Weights of a small GPT-style language model, trained from scratch on English Wikipedia.
Size: 16 layers, width 512, 8 heads of 64, vocabulary 26802, 64.4M parameters.
MLP neurons of a small language model. Each row is named by its layer, matrix (down: output weights) and neuron, and shows model dimensions 192-319. Each number is 128 + 24 x the weight over its row's rms, rounded and kept within 0 to 255. Numbers have three digits each.
After each neuron's rows, "raises" lists the tokens whose logits its output raises most directly, leaving later layers aside.

L7.down717:135106082102163129131098130133131155129141082138109105161142132136162104159191130122154143153132129120156107070126123135170119133139182147114110146174122119101145107098134152161143156168133062087131120157106116203108104133122135126104110125131115166126197133142119130135131163089146108129131121097107133126088110116159148151124148137107138131151047162110097138152110108151142090097127
raises: "===", "In", "==", " With", "During"

L2.down402:130093113090201081140152131092099130132121143074107108170130141105106143139093131136175155078163105116115145124127112145162096108128099131092139107105103111147122127103165125110120124128102093105143118126147128142117132136100119137123116129153153114120139120120114144104143145101089164107154093154124152163108118091091130126165118152121106190137122148142093118106113133136135123097128
raises: "===", "====", "==\n", "==\n\n", "With"

L2.down956:122143115103100129132133154098147129140158128161108136126118145148127126132141154137114140124122117167098137090126091158162090124114120114097081092106126142122153128120119146107080104125124183147097161117143135099103101125119125127112107122153091080134129132146146103181128154150106136137136128114107123114117092149152154099125109108131148092139113128131122141149113106155103131138155
raises: " but", " while", " including", " although", " however"

L2.down643:123148130110164133127106110131112141128138102134123107119145108139137145110122069142174137144148118105136142078169113122182134108154136125107115140109156153159125106146156147130149127124107120127095115155102146131123137135155151096116153090077127148138124192155139165137145134114116140158127127144114166148146092134138174119127123179134144152151133135108115101148144121149129117109138
raises: "==", "===", "====", "This", "Species"

L2.down1947:123127140075143130107165081114112107114121131125133126111158080139128112159157160121157180150148111129094089131104134125108137152105118126133178142096138148143086098110107108144130147153123142116162149152128108109141114144144097152139160116145107110180134083130132113166125124140178141127157110149123167101108140128160137129120134116110098119144123121152105140171150109113113134124130
raises: " Tamil", " Telugu", " India", " Raj", " Chennai"

L7.down1016:101151119088149148102145117114191120154138151117115115127138120091086114109150135114118109148129174115157134131125125087109129144112117096129138135155104139145155100157141148107087148180152083108121099103145120108149120122129114099154098118115138123139132106163122175175053133114151137161135141144183161180120117134106154128141111098135150191121147163118150137116180127142102102106110
raises: " they", " she", " we", " he", " They"

L2.down167:112120109113141122135099135118165146132123099105104141149093130144136097154145141155084113127090168146124139038095133132123120103128119147079104084174136146107147137106126142137106105134136161161153131100116100113122132132122100136119124132126127103134140176182143131157114097107126167143114135118114126115124104144118177143120123163135112115178120134110126130136115146144119141148137
raises: " ", " and", " while", " but", " National"

L2.down281:132158122135142123148109129077130116111135082121112137139117133099078110154126104148153103125138140155148171100141118116110121118109137150099096130113139128130163176115161138154126117122103130132086121120113099163115102110100143090084185128115109179138139150163084141117158141125130138140096127114116168146105132108130139117116135159134138168169119136152134128126084131161150128095133
raises: "-", " ", "|", ".\n\n", "."

L7.down830:129097114130142133106131138107194084131094114131097113161148058143137092170113133121118070152132140093132078098107105106120131125103109133096124115149090144120123123159148116138146123160165116126110101122148104132115116134104162121123093149112148143159167133152092133200103134122111145123116108080119133143125128133131108155114095078098177123117125145129107149137126155171109124104112
raises: " they", " however", " They", " she", " he"